Weights of a small transformer language model.
Size: 9 layers, 6 heads of 64, vocabulary 21099, 90.9M parameters.
Training: 845M tokens, 6444 steps.
MLP neurons of a small language model. Each row is named by its layer, matrix (down: output weights) and neuron, and shows model dimensions 624-719. Each number is 128 + 32 x the weight over its row's rms, rounded and kept within 0 to 255. A neuron's up and down rows have the sign that makes its largest values positive.
After each neuron's rows, "raises" lists the tokens whose logits its output raises most directly, leaving later layers aside.

L3.down319 [143 137 157 108 137 153 158  78  66 112  98 142 143 108  96 134 153 103 105 156 156 192 129 163 190 103 180 132  93 119 167 125 163 151 101 168 137 155 135 195 132 144 139 141 135 112 133 138  94  96 124  95 143 173 135 131 123 137 142 115  98 156 117 141 107 165 158 151 128 134 157  94 126 102 121 144 168 133 142 185 130 178  60 150 128 125 128 174  32 120 144 131 122 161  81 109]
raises: "ises", "ct", "ise", "ill", "ose"

L6.down54 [159 127 160 129 116  58 120 119 138 139 158  73 110  79 126 113 147 165 152 141  84 127 105 160 137 109 115 194 122 111 120 135 146 154 131 160 139 101 157 137  93 143 108 130 110 141  95 133 146  92 180 138 164 137 102 121 149 166 170 149  58 120 160  93 100 125  74 146  80 137 117 161 101 154 134 134 159 148 104 123  98 171 130 151 151 112 173 112 116 122 113  76 147 176 147 126]
raises: "chi", "ch", "ye", "ying", "j"

L6.down1876 [118 152 118 110 146  98 177 146 112 114 160  83 167 123 136 192 142  90 145 135 145 113  86 108  90 136 123  75 166 145 163 156 142 143 138 157 186  98 122 112 124  66 132 126 121 103 179 114 104 144 144 121 135 114  91 166 104  93 139 145 128 143 135 135 110 109 105 191 179 100 115 133 183 131 126 174 114 134 149 163 146 112  84 122 142 109 138 113 124 176 146 127 163 179 152 188]
raises: "and", "ars", "her", "ero", "erman"

L6.down277 [168 142 134 165 139  99 124 143 140  98 120 174 172 106  99 112 136  97  77 106 134 144 116 153 189 132 162 193 154  80  94 131 126 158 115 191 163 151 106 144 162 104 120 115  72 148 138 137 150 106 161 130 151 141  39  79 145 140 150 149 146 106 136  83 115 102 161 181 144 138 122  78 153  91 161  98  92 149 121 130 134 145  89 109 115 134 141  75  88 128 171 150 192 130 179 126]
raises: " themselves", " who", " have", " could", " Who"

L6.down1630 [108 195 171 150 172 121  94 105  53 145 121 143 162 117 222 123 123  88 158  98 152 156 104 101  90 166 103 104 158 166 131 136 161 112 100 144 132 154 131  88 156 170 106 106  98 124 180 174  96 125 102 125 137  92 127  66 110 165 167  90 142 169 103  74 105 158 102 104 109  99 124 122 135 107 154 126 151 155 124 193 145 103 147  66 172 150 179 147  97 118 177 167 118 116 129 172]
raises: "or", "est", "ac", "ab", "ored"

L6.down2141 [101 172 126 113 120 141 150 137 107  67 153 172 168 124 164 123 111 183 140 143 140 181 148  95 122 147 111 129 178  87 124 136  86 100 133 124 139 144 117 135 133 224  65 161 128  92 154  73 108 188  70 168  86 129 110 139 134 246 138  79 160 166 131 165 158 148 128 143 133 126 135 119  60 169 185 140 143 119 123 184 128 100 147  95  48 102  97 141 160  89 160 165 119  71 156 130]
raises: "ott", "ot", "ow", "ory", "ower"

L6.down484 [101 166 129  94 167 152 153 165 159 167 128 135 167 138 147  85 146 166 149 106 150 117 177 128 142 121 100 151 116 131 170  84 125  54 160 139  74 176 127  97 114  48 110 185 161  82 137 154 144 111  96 166  98 178 152 101 131  80 161 131 161  91 136 176  60 143  78  80 168 133 129 141 142  75  50 132 162 152  55  80 114 129  54 148 112 131 110 110 166 175 102 171 139 160 116 130]
raises: " invasion", "ists", " force", " fleet", " forces"

L6.down284 [135 100 160 122 178 128 107 114  89 138 196 138 150  88 176 131 131 126 139 137 170 117 139  70 129 176 159 132 123 111 125 159 156 129 174 107 107 158  96 128  81 112 124 100  77 147 123  76 148 158 118 163  60 163 117 111 122 115 126 124  94  69 133 173 122 111 113 134  95  84 113 149  53 100 113 112 145  99  95 113 141 117 175  97 133 183 159  54 165  93 120 240 146  96  92 147]
raises: ")\"", "\")", "Background", "),", "Billboard"

L6.down1151 [ 98 182 115 219 138 120 117 117 121  79 126  87 191 130  95 143 140 125 100 164 101 121 162 122  93 136  97 193 102 164 132 118 123 169  68 157 125 188  96 130 102 145 120 120 136  81 143 137 137 135 126 173 108 130 141 140 124 176 167 126 171 140 110 102 125 101 107 139 167 130  93  72 154 131  91 131 135 158  88 119  77 165 205 101 134 128 153 138 156 202 164 134 116 102  86 121]
raises: "ia", "i", "ied", "ien", "ion"

L6.down432 [ 93 164 150 135 138 138 120 137 125 114 131 130 130 113 170 121  93  80 136 165 147 117 150 115 140 146 136 145 134 196 134 124 109 102 176 160 132 103 101 135 177 104 108  98 119 100  88 130 146 142 177 124  87 140  83 125 154 158 113 140  78 100 150 125  88 126 169 116 142 154 171 110 126 159 152  80 139 152 163 130  81  80 154 115 148 100 113 156 110 186 115 113 109  78 135 111]
raises: "ures", "ure", "ured", "urs", "ol"